From a checkpoint of a small transformer trained on Wikipedia: LayerNorm before each block.
MLP neurons of a small language model. Each row is named by its layer, matrix (up: input weights) and neuron, and shows model dimensions 32-287. Each number is 500 + 50 x the weight over its row's rms, rounded and kept within 0 to 999. Numbers have three digits each.
Before each neuron's rows, "fires on" lists the tokens most often at its 100 highest values on Wikipedia text that the model never trained on.

fires on: " |", ",", "%", " m", "  "
L5.up1450:429457555527499503459507554544538420597603515559542411459530578612534520534530513477545543521467545446565428525487412469516505539492516396542500445500562498512660460486485573538525515506466373531522526443542368475565505522567439492517546522550457579609541635521506467442551556584549448565507481483488457454386579545502534488432470476434483423523489515497453548448494613469539544457541533494414474574564527406500478416466517508528452527457407424468492437499446543461489524455521455427473468424505508423476567537535540517603471525533583511513459510516483535625532431559581529413499543516567476583459463491628509471494529401487429554502433537551550465488528491478473526395430590404434528569489480534400442477531515524547556492452560465451495532421472354512547499408526534

fires on: " where", "M", "m", " Ma", " m"
L7.up2130:443520519533567544542568399501479429530541494554490574461506524528526583471582443429620502521504466428528479405556416534588552479601529570523459527421531492543419498484584491532547500500468566624545560559474502538614578452531596549455576441456536436502556588560568473508368420451381629622486607451600416581530480529527495485577470638449486456487496526544427501407528563377470583441506491511498506495449508525522565540450541427508441424490529503564483478444539560558501476456525534528492487553477516572391563471577503518509589587519556510546502606541503523569472533494568467478491447526464572507486497434398428535546452527556451546570451513487464561618481578545525491546469634518406486499380556487482559470465529526459443530571522492583521607530542500451605436475495477

fires on: " of", " |", ")", "e", " for"
L5.up522:427470441507499471481530436480426529435494585532548545409452459452532458533452549460494450431501590491399508508547540496476412533480558492498502456412560542458498593463585451523524488450575538439493416501501439446461538499510484452510552478420482484467458458490503551441377377445527442572484414473491554481496512526487418536513501497517496473528488463524480441534390560509488521473523440574526469549568553473454569588518478456652483490479467432478515566433581460411433448453370434489528516450579534522477496504539568528457447503555517490447517518500424462499501574459477471488513491465481429569543406539501475519479524555547528578515402555449567467462478459497469552530441471486476450491609574570539393494457538488579486464500539402497531405484477405395530468518554472

fires on: ",", ":", " ("
L5.up96:544506498499597415532485456641516521566496528508397543425525500423547514464445501481519607511529559493589499535525446513502444558519540430562440526418464533523521490558566592471428468385534548507400452541465447444487504521467437478518541483437522543458461543478554470564396425501553462501506531484456540369377539527478543561493555563578462551497541543481458541413469515461480504492494513528456508470511413501463521604532501551405462486521519528522506542507517489478512492472512522608503472524529520502501498511521452475511408475537480401469490487523559571589457468441554539485537482435536507482468535464386481461525511423520422446480562466440472516462619529479508491591585426506502465541463470443527501600474537527518541462519497501530506495585516566463514424578396504

fires on: " (", " |", "."
L7.up936:476569513512509504458579455568539522473570532515563569499448559419502527465508528408467508566450476402561448380432515485537443506573582439536408484522474481518515396408509512448536451498532479525525484519482445567445450498501542512510552517507496538516488433568459549468439464548554520506511514482524481503543513520551478483430555508553464484545504516500466558567555575455542446405477513477433504543521456501537523506522600460472479433524422461453519469490479440483592524468619532482482591475452582472462594501518451543502444547422600579436642486428458532474542410423470481487490568434587468478433411402500469520522492467462486515449489491475460513472523587451454500482520594553569391377509492535463540442499548446529548490602453477539518604527519624482446583579498484

fires on: ")", " including", " as", "}", " include", "."
L5.up1185:484568477449463613417461418483502537550498517591501604577551503532448603543544495486534379500531515631476495478483485498474485523514502487463504463511499492522497506490508481487562532389548535369448540499512464597507371485514490486428563538475484532493459489563438483497422504457575466411564415438416491442445555557536384567560476545563498541588530485460403605498535473469516524483493412515437415489541541472481464416543446464555519445503394514498507622457460482531489531565472555412505589489558508472476507458516586516493513515484451636548461502442515472503536474464467526548533508466488537506491625436498535536503403483450521562433495562540412462517432531546564544441640557450566515449432561519460511490519528492438467506541496518511559419507521536489526491522465470

fires on: " 0", "A", " and", " his", " than", " a"
L7.up1760:544513534581545485523526382503442509502536500460482526402420444455439535474474453578490521539519489343507662474514500609484509606509489578410526444470483522486505456516638502557481564565502516522509501443395518542474530488469485517404430581479513461374507548539481505511531521502459544525518485572403485579532472478477570446517518455492492592475474576439505546492465490518539527603452428557505425538456489440466495516480530548420496563490593455526503563488481509463598478482650500497505547431601502453501504519528549420493455469449494458419523515432493465497439537465522593514472376525585549466477410478561481467487472489469410484479484546539565510601514528454409494482548502463429489407536460427507543480538463486595598529438388498518481481521496493542631515563442437

fires on: "-", " over", "nd", "ow", " red"
L7.up237:528554485380404459580519523508425570521548547412497501500535534477468475419511531437414511513525472489487517507411426523452489441538530500485508519533534569493511497513458573512442496520589530430428435488474462583541514588440486525488498498522493448518455507481500479520600473578520471461506421524456477468525433499444480403412528527589528467482657439573535627494490452532451433471579453452474448545538536485580477485510537514529550502424525512507526453505561561546465490490502544474615494503456434554579513516585562569518508527574415494477451501526485437533426416417569563544400562541455614511489533570524489424518472479577464539522449579487551563510548550516406400441552474514525527484525530514552440488405518494512486588385440483429490482530461550546430515480546474

fires on: " for", " (", "–", ".", "with", "o"
L5.up1001:362510449505395540448529593514513485454489455499479489507578528558475516504483555447500429585475463572404462510537470541528450479428518525392514465440542449526467458531467561441520424476598439542570483422518442524345489439538434490437491565586471503534498483480445410557388544515428530475514496453500451621547500430485485503557526546555462517534492486540496439496577475564553618574529394462451526531457514455529556462497513523508446448464434540424528538488381516589512528500501470455492503541555464567485499528528459494553550545480580522518572569451468462461388554413498506574448563511470536458477573474472386622503429532465513538522506500495432429615509494517527556466507542436666484420483473465539558459499480506469529497631556566522443546574514589508461458512490514

fires on: ",", "-", " and", " to", " the"
L7.up557:584488469434512492428467487438562527483481496510447526438528494420490489461562435471567427482497509491467471450474463507544368548443485536475502498491538506426564499559475528482503438505484402495526313466537543482582573506509566443514441520509487563405476452456565483451514546462497505438414511489450524460499472508423539434502485405492486522454488489564480470512527433507510498503538480509512533394589353496583472547459505552578449471461501502527477508441491462485509523512501504499518486443512494499531515518506511500447487479431507550513515526466484475463500521524546545505573447530427493468447486453540443536486498533477558450459443451498522455402498485453524498476526534469468388479512486489537541436520523437448568494463452515429488495484560410520548545502444465

fires on: "T", "S", " Comm", "iv"
L7.up1011:464511595518546492432492472381467475480528477511516522439387473491432455525525462486469458594504471587495503476522556444467409597353423482588473482454513570542451486495545478516483567482453549476451423442563542484489537494509510437480477509470479484451528602561505599502478515418452508463411499449542514545520468447530524445464518472430545499588428504541502572550454513526423460538533593541488531475532482475435559463513530544464519461538437511470508547447425497594497491486564459530500512638457521468519556552411568543527413519486531447584563487477489515555462553456521476513483625532502521423528498451480494506670532471532571473514457449407446512487518501572509558425517465571544571673472464564629493525446488470458481482570525462472501428425566520575434522460446474

fires on: ",", " and", " in", " while"
L7.up1073:494552521458531430491499402572454586479554508479559404436455433499527478388455427437452486458476513454451545523424491419508532460547485416487517457466441442447491487455532472560465487514523495631565498494485526560439485409404472530518482493503569450487511564569542489556499443441393425488482562534557515530531423507468544468543553519466429478531552525499495537560502544604433513454448502553491512539489505411541462485538525610488427436519434442428515614592508523435561523488562485440532527555532592378484473384567527527540489527472577478522550520522495484588509511461585455423488442522466471445523458579396527530540571485545452489504565550488549465575523489529497509448555573474517425531528434593429483555432543473469533396425516431442500482463542479500471468507455477

fires on: ",", " is", "ment", ":", " Is"
L5.up1214:466535542580503477497508432482477553499466439582452483514493488536510516496496578495501457519534513545450516482491488464533510491492500466588471422464432501542546471457485599547532503542510430494427515422455501545525470568547515508451565520479526526483530494503440513402486538502462546486469564467442513526435436507516430524587557504507450525463597508576566522591489450435567502552520499495546563499564541505445520514488583494482482446501454529564516456516499477564471443529435480515598512498600572436413505460529552418586518509528497502522604532484514577450437552516353551446483586535529452481538411534378503564448490576524495458544442558588530380586604534456529481608488593502536527559451485473478570419414470553531442511432472508476514579504486476605495522501490460

fires on: "-", " over", "s", " un", " under"
L5.up2034:409513589560441475503592509505427457507475548520506485529429435449421494509517520606568455531490464489529541505469589487398575575504500477471589603504532482462521494426558456527530537562554450498503479447504453515592407476442476528501447544577537594555499544454427438490466456535518564392536447558472452450420451438462476547369615531563467531449499417496530561457524461567491541467426413541484454572506557560512479569571455529523561633477556522530543464488474503534478511444464527493505561582495475515471515507563578534464494524470634458520526519459482515471531446482487539474475488390485520419506487569563622538489483503453417541448454523538492502567533429523394520481606502484544446603517481518450482448510522466455536437415496526558549492527579568503387501445552504

fires on: ".", " of", " in", "=", " that", " for"
L5.up954:449398530524542455549383528526467530505470476458458475480549467433512383609471571454534550487488544511431518563437490559516427518540525455507489538479486495474420556572514483485506509556514498406500516420468512506534521436453531480468643543536396484583441461543491573488509529475500495503477517498426484536546451434537537491599523564496534522583543524547476513467618547483541556526519486554471443497463444525539586515518480542475486503482448489513464569473458487508574456403482469451472487450461535591515522412542428527488502493478500461383468488436435427497510505518434467574499437454477542476399423527599527578560503587511580504487377407487548453535501479441434500534528485543460505469527479516433427532504451540546531518545487532432567416476445570563592396449575515

fires on: "-", "t", "'", " can", " is", " sea"
L7.up803:510484469526463527498512417458563541501497445519544437512522537530495560505463507504491494530442534473550449420559545469500510486607562484527535463471560487441541483461554563615551522545470538391502599514487510506471457484481466484534488478462550489506480541476532588440432446445448676458475407481541431450491547477523515430580432478524611405520585515508486573443490487486453583621462447451471472365490488468515450455608437451554437546511472483486441534426453510435524541581561507480535580514528554542541470561491561497480477529562462486567490459567576496554536538486483418503500535491575407531573394557504523469482595474475533537479491587391481555514521431441464536525520520437499562515570469533500555493522492507433497477516530467452513386539453613588475528535547532

fires on: " and", " (", "–", ",", " II", " per"
L5.up1230:519521399632538507523528466499451443527486562488515443537443443514557528451523514461505507463445423469463396462538494522591590536416509411481504500555521546548465414554499518474505516490519420534550399477595506431485558470483436479556517482535515577539523550554496475565430504526504519526497466544530544605578534529530528503462512481595499522532584513490488505520410505420481581526575592443603509394604475457460492467517496497432569499482594432554469485560459478524468460443525486537485427392459564520501464587496549521553463455459528460437537450425515584553487544501512490462507460437479543499528467549444539519553600412554413422450550500423531497506505561475366574410395498571471479489482506514460507362527537503509438497461490541528470533485485572471580517511551434

fires on: " F", " f", "e", "f"
L7.up568:425457488527488483470515459479547441468568516490476558537509540470435518512501407426572546526506597510492468454496541451509466430479440448367387501463587585441494623487440507432426492492499471524471546487490460574458458422545622464506420614558499521505588530509492492576462475503494435419573475480497588672548554479463524436447412487493567499472494550571508499453490518466485541473518538509477519500413470539475529409525491564574510500532517498437468551547448475480549501558425461459412510484488449498519545465466476551448500468439513599563423479502394505384543497471481458531423520401429467451574502482528493419537634543487470536415423506423456460481493472597466554488485548470452485617491441435502513605549542522533538354604507482493534533519646477515463460579449447

fires on: " |", "|", ";", " int", " over"
L7.up1051:480515484560463459582470555477462621571465508460567522541412491500601515484544451495515555520482484551501512456490576452504470411488436548544430517411547525607480487470585495462479519647555475530415594373493520488509489555568545390427511499452481484574428529490505513494443496433566423516496444454422475530508500474458596509550523469492538504539467560574459500556451477482564450486523482505500603527592482457554482503530507466415590454467498548466495462529507525466441485468483572486563508592565464509547494492485382487407538611537513480425486484556443535495483530501361492495445473461542484494529479527488457417500470527529445570578449576490607534541474470479347576375545466485506481507491554622509499486534515518475418534561488565448487550435648557436490567431496515

fires on: ".", " as"
L7.up1525:494500544526483520565507508488581564460472578566591548419445385538489485560471454574487394493484516556544444502369501497437516428517597427491564525446414416527506453544495472508540434465550512557523567596513474593439509511581542477528562518501409582563555414555525496542397602496499542567455475487493450497570492566498573588451454445506466531486564578464497482426515479594533434514426514478486454506552525466501477518507533535423452497526530520485463472503467476525554472379519540420451582556572508561586443488447499524564578492488553520549542525415533527413610551541558538481500455486445499421488498530500466551512443504481392514472531427517505476499474465476488501469503524493426439481491537447455595479404532531559506600521572514423507560602620550597365494524470549

fires on: " had", " was", " that", " he", " has", ","
L7.up1020:548576384507491539474562398481559584466505538429440469435512472500455573486584500548414504461471545442486528474489431570522506433553489491551480570444466474591399505473469429460516487495490525607467609489514536478448538491535410551521619524480487418521541506478486528529500503489463507485485475493467499408513448510520581527447481525470512492492453424491576470536446559477436522507453444520576510431565507544516448437441547401520461513440539511500406576447514495455547545467452546539553497487405431499477479507524509488472579457578536518367423502480442518397478412432543535518615581438542459432509495514603561617510458476479558509470512505398456568466529557539502552493502561506572503450463549399531525384506535493449626588588487521513484527505513541474397397602473526

fires on: ",", " ;", ";", " and", " |", "s"
L7.up2228:533495548492484479469479418377502522549390518432498454556450505532542500469501445393471457510434389566480497564450486464593521469504406410478511488490578570434432479433439474507497545484490594500602529430440599527539428511557442567567545591421475483489538525478504391469524483491536446569469586526483541480545490568474528448587527497447550533535434505378486460532467476548571563492451461526496521487508456389482548427389493472512367546503451507478529509477430403497465499442492491488503444527521454472454538517489413399502534513482443501525520489461506434486602505493508462525452474370600559472552531496460539551485459412443463425443493471499506570470446601614518574486498534466488449435473559439526470452622531440515483519459475467446487447413453422508480401604542526

fires on: "-", "'", " De", "–", " de"
L5.up2124:549537503505499500424553413471452557539483442493469420524427444438534589592536435397514508595458489589498501542471476434567447451583529403451483541506477481524465452574580550497533578363590569439530607455589484487464528440446513505536510510495496534554458485551565451511478492449568545518366415622453493407541506485538469467560520540439518536519522552502506596448485476467522467489496402382465437478456509439454553485541565412517585480582514535446500449505447456419446514455553507472532455491438489595471562484478481513565575499527587584460560528498476483489485471543513514473501513469519464475423460555483494505536475463475412529501489417495489434536496544570394511478509491481468497482571476458523555472509609500407523478434512510496422536530488513528517655511554522

fires on: ",", " in", " of", " May"
L5.up1884:374458525487508532571523527496447515520532585538441434505603464530597486513543544593528525493481498519469452430509540548492528406531560470528467553547455470508534475561444531581516525593513429541467554513531540411512512526510541457527617613509451470507514516538569516561547466590468519568459451512512548452434453492426510503488432504554461540539527447436497488513565578467454496503473447508427555469565493490487502533409515522480450544447459557461538525399492419462581503459497452462578517487446517475466439355601490534428519543451544548470448464490439537552526501461581460504489471487582475445493456536581533539501540535544455580483512529527478535552477544504389563558526542607525480483491517539495571467544518428517492551477545540471520396512465459518526494453517452

fires on: ",", " and", " (", " any", " a", "s"
L7.up1950:504504512518499439410469514481451487508446547486463438441495363538638518516496586487407422501457505485455375516444447495455462523460551430459506477452459514461545471511485520450457510410551576506546510518480551464478404535437498581572551499470578478505558411504551357512416556534424483476501551522557542510528497408543457502524565464478523450441405478466457517483466502616447455488525440463549560571493526558504420532548499515442442536515491491481542448488449420458534508482457389471515469458537402528503510455520441423484594451420499490512456583434525553543429500431479504511474544515510484491467426524566434499582462490492461532488541489475517554425463480377493569537481462415548497459515401459578425468494457446460517447594485473537516502482518518602538487429561494

fires on: " and", " Bu", " Me", "n", "y", "'"
L7.up1643:580593637502501437443467561481461553452447440437480590533503475403389512413591489515502485521526472496583549410482350511507513545537462505458468413414488531531436544458583505443521498481570522538503499554476560529457555490549441386434452469544516483400390458549414520565437470448477510472411582524460535474626451546537411454480490525463485471498450523447532558454492505524573585565505425510448419471492488535552568514465490438473457449486544487500474564406471502572518444437472551503489481534518563489544493434478452557540496465519466560494535554450482448561484455427520576568551471485399628516557534450547502439610496537520487588575526536552534538466500494583584507526588567438578565562449427554490554488508508563507492539489527479449441561518497566577544472526460482

fires on: "=", "-", "\n", " of", "ed", " as"
L5.up2194:469467503473521501458529531521520536483540446502451529473480444441585463518460448531528520485472487566553421552571454436578399500466515451399438468473452478564532557524497522471537455513519525506620396455529461503479525507431452490473461427506481516402462490549489482460510468502527512450522462564514441548631428589543549474441547627464533566561574463446521516457559408468524472583541506554422534566574434574535457530560403478474505550566474567534537543431457524483517453493514517490428614471447520538488505516432480524430512489471613441465504529491480464425511394491517532490442483538502453524578438477504474435423454520507439482479540494602492456533523530408449458519570532463446495506498537545529502471556528425509484482551521610442459497461511609519550440542381480

fires on: " |", " 1", " on", " in", " ("
L7.up24:472481544515514459487479531506514373435431496423547495602451556549462498478515499478547514571578581536536632516443511522404523528514533480518465522438526474515477439466479504462510545491460552411535572504398430500520506562569478547550462540414457491513571486465531393507453638526520532526523534531497448532547444462495478463545478524457537528546562498623532496531498495526555566530488562475518493458443436539584479496418547467447588576477442483474518535616518412427542487543526480557528451354556549451392482522480559441428543513468453382525431470608447477503534503525487452533514581531521425509474513390488541523480533442426459596526614535436481583483548421516507544540531454474469499520525521539556477461451485553498483510581586567414449484534446494488490546442508560

fires on: "\n", "\n\n"
L7.up554:459462565574532427487509483503441447431550548576487520572517576509546502446544593406430570534435546497478502563512500489529520499516462485500491529553445576424528488497534517458490547515530577495613492501483466409441535520448555534456452539538521499478535526542502541514524407389503513558475458476514499456512546521438545467443521436438633426493463492567532440505538418501520544440519534522437597582578412531435508522481509504492499547515496531468537447501499554474440475495483559525549576539483448448548567481574497533520423456470497519429602504500460427444592555489456535523456520546379433563573441546576496510554462518493485536462520385475531565509633486486544452566553465401465519494463492443519514505524496502488415624464500561551451471583508556529495463504425515

fires on: "s", " two", " des", "os", " three"
L5.up30:529490470467554498525558536494496537449584455583511514527498489422503427587441558494520576513538436484575484574512382480524479522477475503445450582545437516478469441468504497563538527489577428429468479499473544352524525418569483529502619446464441492459603513487532568466551454552498594472427550449460609424543543498529448435502492432512534523485505420616475434471524458504569502536509459564508413531482475534563457542454443366463556429498594517518490584447466507451547542478478407524480472529498506442477468525606506571489500587520543580435487442557519572426496522499546479550454472503458501535444593526474503537485576494521446516445463415470496516597423615590437480410563518473572468508418486470566432522498504528537531492352517520556517500451465424470445554490577448

fires on: " F", "F", " f", " some", "f", " Li"
L7.up1852:551466430524495549454565494404342546488549498520448478492565439441553529553439504473559478498544501430446512469453564518611411406452548498491408453448552468461473580499419543514406542512518538544562491582498524502445525550519549474541625583560544502513412555521498434583367505501465441518580438468417477468472522485408417488591478542528505474561449505480544554491454551559562543458506570606500530532529527483520446505627566536539395419410419425552459508438352427524400535542512482510430477521487454492510591521463516432420469535580368514480403461480444562490502447508414455402530617444514484478502591500564491468587547570560587528471542531488445485586512548517540518471483470543502527534495484498503435447521514539518519492476520573531457407490512457587460465516497543

fires on: "M", " M", " m"
L7.up195:434580490530419594538575422427527360453536462535531494654508519520521583433461532523512564511412391509532457452486510496498546576472518498445451341504522538610538462527474492513480530527510517406557531547480555475475483550492431515514465402497456532516536552499443557518453520585539479512491548485542488567560439450545493538461542545523549494472453489405424549531591514544468562357513628556421566512420492580478525538486385453488407484505525484454510489481537556481569555482476487447502526444418583465428554448560572458497530500602497493567478453492505550526554507470491512512546471462593486511492417509511534480459515464538500482552527518433567523569481481506435511598518519514436482523374462437456471487476480527570542485451445441490506443449452451559594460504525431

fires on: " his", ":", "\n\n", " its", " the", " site"
L5.up826:535502612486523525580468423465531487556468490593518464513382480409542462539506468546449467535536498395555477458469444483527499402523528532447484516503477520556467531472454431592469558563438504447468469435506383466465464502465526603592472370473558519461408486420466400539391430467519505609467555506437514485500524513543553518523514627531530500462506434510497523368568590449498497477573604411554469507544480494453468521519516456397519413552542411494494513531450455516569620421526528521409511471563500564386520562538534478519434482468409453406413515573497510551476482501474453468546533539473501469528515528516557458528429527489472517527583520479502469518422522500552509531512537535589465556477460567485513586556480448605525531553466417492527422573492518424547485526422521

fires on: ".", "="
L5.up1809:524632630467565447534483500503528451552525496454504491514418580546534541475472603538527454537498532470469454528417451547498472397455542483480477451478505485508425529578439482563528533477431468380525438434417581502490565486521561431449495425580373466470466357599463434593422463601553477575489437515570511442503542498482539472513518559514441523503491458513540459396552552481515518547494483504441468466515518408474471505478499490485483595393484448479511510458516526575482453499475574533463419490498544558574418545518469544514480518474577460409579527444652575529538475643515426575576496489445447515539517485533501578479582577501539505450407508509470542461525410383512539528440536497499597445483497529473411521472569460560540441446542480527517464532519496563491502504495459

fires on: " and", "s", "'", " '", " the"
L7.up657:433479510528511510430458522479527467531541479555537531504511371423562533517500532554481480530494487383470466555499543501507488460404506415553495486548635473442506463406572435421503527514549465456589575546506437553580494445326458484550460426460444541490553375530486498572493475550430489545503475514494554518479532515504590461426460526523474562493508443505441476479479570558452521474472467446548472440616593513510450535487459497477448412445454508492492460491542362509541583488455483441477426413592487434557487516577489475449462526461454406501514522494490511465598470579539572533477497535548397435515519493511550560524454540529538493499513563602433515472470530495566584551546550482464513435441559532473423512589426542560537483558506414470486484513494500485583524409494474

fires on: ",", " is", "s", " was", " are"
L7.up128:557572455521537506511477515515585576521536606474444478536396475596532591489554503518500444484506465608498536515499513450449434509591423546573455476438492465477460351466551518495521529518594588529588464520511515558473555480435570480526543394463561455557597494521539535480531579413475527514471559451503617508548462509498540553455428473476456492532403512503482584496473460494491483502473510532563480437493549465539544553474551433500488445539496483485460425477473518467496576497465501510576482461404491447481442492505531396616516410492448480541453417561361594530505569439542487526529584534574556588475468497482545608409440509539575553580452570476497575550506539466449519567491563529618628540421472397513510519478561508537399528494497448545546498566473477425508443566542552

fires on: "'", "s", ":"
L7.up73:492503586458534526510489441487465454505513598501561502430446478454454584530546560570494519548471467470482416547516495484371543525403477494386411544501560453484526561498559404513447509518430526523536584507534523459444496518514517457544396480516579592496518536423478429561434461516409541505474391496495471426427542486489539516504450497410566503450512538510445401437469510475523562543512530542491588357509529474481566470453588487533473561476468509389542514552520518479484525519473494531455470339534462600508426524589417510444459547474584514442563470498568451450545489484472516543562473554592522443563494452445514564494392496377513506416444510548495468464587504543405522533538463565565493538439440487412537442532452512500473516533479475419535498490448575498534456474515496

fires on: " ;", "din", ",", ";", "ten", " Men"
L7.up40:469521548524429556439435468469505540545553546488408528563462502409503480459576557491503509431548454572522640458495492490583604494537541506424521545577466568432508528516509547459494461481492550512599403473455528606512532458445563506520488468591469500506481465575471491491595521489433474539466545538483450532542612521470553515498582521502529481559426378432537524557543478566515531448508534367450533496486480510509503467469613562445432470470494488431568492482508441505510475444453432378565457498463483527520503532485482532501664437473496491534474426526504471457505549611525562479454419506508357431542459525519550527463511493464496469406585576495434537419508475487484488499477508525446465467538559568479518574474468425420518515562525513565518512381474449479475421572502399

fires on: " which", " Mot", ";", ","
L7.up2023:454586510434486469572374593535456531448530515563444479473443471433515486403521486435514345509565437492442484487474499464523526458483462466475483495503448404569474468477483576449523508466436434571620518526544443536601623474400480556478457459551460599526598507493532485529484534455483530588465482512514457425551457467460545510508603486534454553498464480471418481502466440497504455558485527421454545452404552498464545425522491468434493492508500578562480385451548550389515509575499599464437381515512482479481482393539508495472496478525525410332474456469514543516509543528507536475490503429495463471521395483485477623447448559522490526456565492478528510464455404420504458466534343538525509463512461519509477463498525480426570472582604559494557448477578496515481466455480558

fires on: " to", ".", " for", " about", ")", " of"
L7.up2259:539549490496543557497525534491481476540512497395520560567562512597619562467459541426562428556501545559492529466462485562514528483442407449525539500569540503465457351508479515473476472456452590473490535558475438458525501501422543485469546539520502466482416410485444461509458493519444490507482525505531465541482448527493413511530458465449444386482489453552401491486431526519416439488565459514504446517442514489564418522472442412515434473475535490520580404537575526497559474479483546454488439523632459465443566499528450527505513453465477507470369465562550520514506511441457519516477444515492562429582575464451532420499590482509580528521565603546459498502496541527480491500584531523497463504508589506524531508427562464481584496410476454503421508441537548470491429447383455

fires on: " in", "yr", "yp"
L5.up649:508511470463504511538597469512506526488541528424469418620428559380472515421474525439505478516504558454479474491554415544483455488514499500568509500501589504439505364545500499576480514539480552500521554473413523479491446553523448445550502401521519501478467518597541534472521550428583448477439485552516578520502432441516443395415511458467590520419585446566488546603388495531532505505472524536503511527410434545468475464487423523482540466457450467540468437435520400502480495598463566517499486466474498444470546502595530361559493473575530493461478506539592481420508544469515513431430514471598493484563531509397562455517406504486549576518493445465432503555458438509474492540594489543627443525451473484517553458389496510524507436485568568490531530473484456400534519500549569

fires on: " and", " well"
L7.up835:431444418515420512563485512534470467471539520481421526548464501515439527421458483435468510409512505519511432434539478526491541562430547427439514493584547497617485548490478505411548480473525445547454497529506447501513495552575566465553441543492427502515358557570610401457463407519528440467463563565497517482605493501549492486600535589478530481547474502427512482495516443568507455543498433517486434522463461377536624461611465470590496420517527438521574581526508403459485483540496489435528527459526496484432610400560473515530508526447518542470494512427507373561518422484553576449500532418513414500437562492491591431529474484463538510344530506580560474499527562527517511485514457423580441485498497619526555508518543536513461453425464499487531511473434541538497449431410456

fires on: " in", " |", " at", ";", " home"
L7.up387:596482468520468494494482470516407480441483504445503493482438485491497546485508539404468552350508572476437479513600502454470469506516562581567531476480545601607450505540566457517485455542521491529550510475570624520477425530573464411556598482465445540452569572505498534432576508522545621516554535545462449487536477481517546432515500522489459566477479519491486580478487501519524570531497482449493513507536483513532455506498511525470561431482417472471510492403473537512545475497458503597433501511503464520542523499553478428494463570575431556520509454450499565466544520524512560530495543502453481539539493519485438570494519538584505528551484516528481517490578516549432494442583561519564448403426470554443427472541596490457483484593565465503509573435509492520511443433582555

fires on: "F", " V", " v", "V", " Wi", "f"
L7.up1904:490463450390565471489518505452465489446495484490449470532523500577465508510471468471529447492516492504489386519375519464504502553533470457513502543557503447473558581588491506574509445545523496469518571521544505440487540493492495479457490549490451535518525459498532442490455536451488542514456432572459556577491468478418464446448483469447538558572434595471533507522488577574493437488578541538507540607495461511560478518487441567494530483450361467448582475490492504559532513566469485532413493566489506596483458506457546432410580452536473502510528459472531488512521512560483542562416627496540507494515601528633461450557504446526448552507514536400497488463539556621556504562471537512538507560538552575529463571488519492554420534513494522474484433516558409549403462530555477

fires on: ",", " and", " to"
L5.up2119:556485502489526410477529503507571500487449500507363544509447424539511455488483428472568436466469380571502572514503539471538489443411544449352585536439512544540404494399534449545514563536476558482510546469463450553497574505446552479428451441578488433388438578414479384501452555472456504521543515486498497493516580598425539481521546499534447557522503461428531548514523522433422585513486578534477534537495528448546516471541500526452525553492602607455531452448451458531499542519501514517471497438473545436503568522526504489590454501444448493569562478436554416484425548622432562585422551530440519459459478449517479553521514474474435469528521526449552458440502501518566562436430538492466480425467481498543530534469527491460499536554525472519515528561516463528546589549562459

fires on: " of", " and", " |", " =", " for", " last"
L7.up295:468456553566600391491498412460470518442446587584426462564513463474466589539526494477443518555521506585568503465535506499543530458519481461526484545413530557586400469433586528447440602472505519443520453401397369550405543537515463418560486455494508506403447430540526504467413531576504433483494548484553492467406441475513440529513536528544428579469559530438478478462511417502481435535449553526570470503491569533535586480547462489532433518463468518446455533520496490445512491522514517511551494439550545478488483486434534478492586513536508486550520582484533473515545510594524513545459449577477468485475486460455478463490531512498429569492562452500454500529518431505561519517544430451540547524573465521491542499544456406434509538491480521567518416551519461525542486539449556

fires on: "B", "'", "no", ",", "–"
L5.up765:470535575604433440447576602479521524611544482447510587540504483502435549542406523544512557471505556502440408477532525581567422412558532608483481437530438460554468431513557533509423534546530535571575468476579477490481612521480451483552514486502482565474539412544535530594450451509387449599537438517438535570552452561542462597421497483535446575463461508502426488451483502578382458465453565549466455437535587453479468556568496559454487501529419597567480458563523428485432423417473490467432403455433441600506503421534523503441526500544573471500512514445525506533492534509511561473491457438423541529521438443481635517472502527458555431521490473514596491449537432525427498465494521583598504538486551546470536494487556483580433485551645548505563448538493467529500431603587511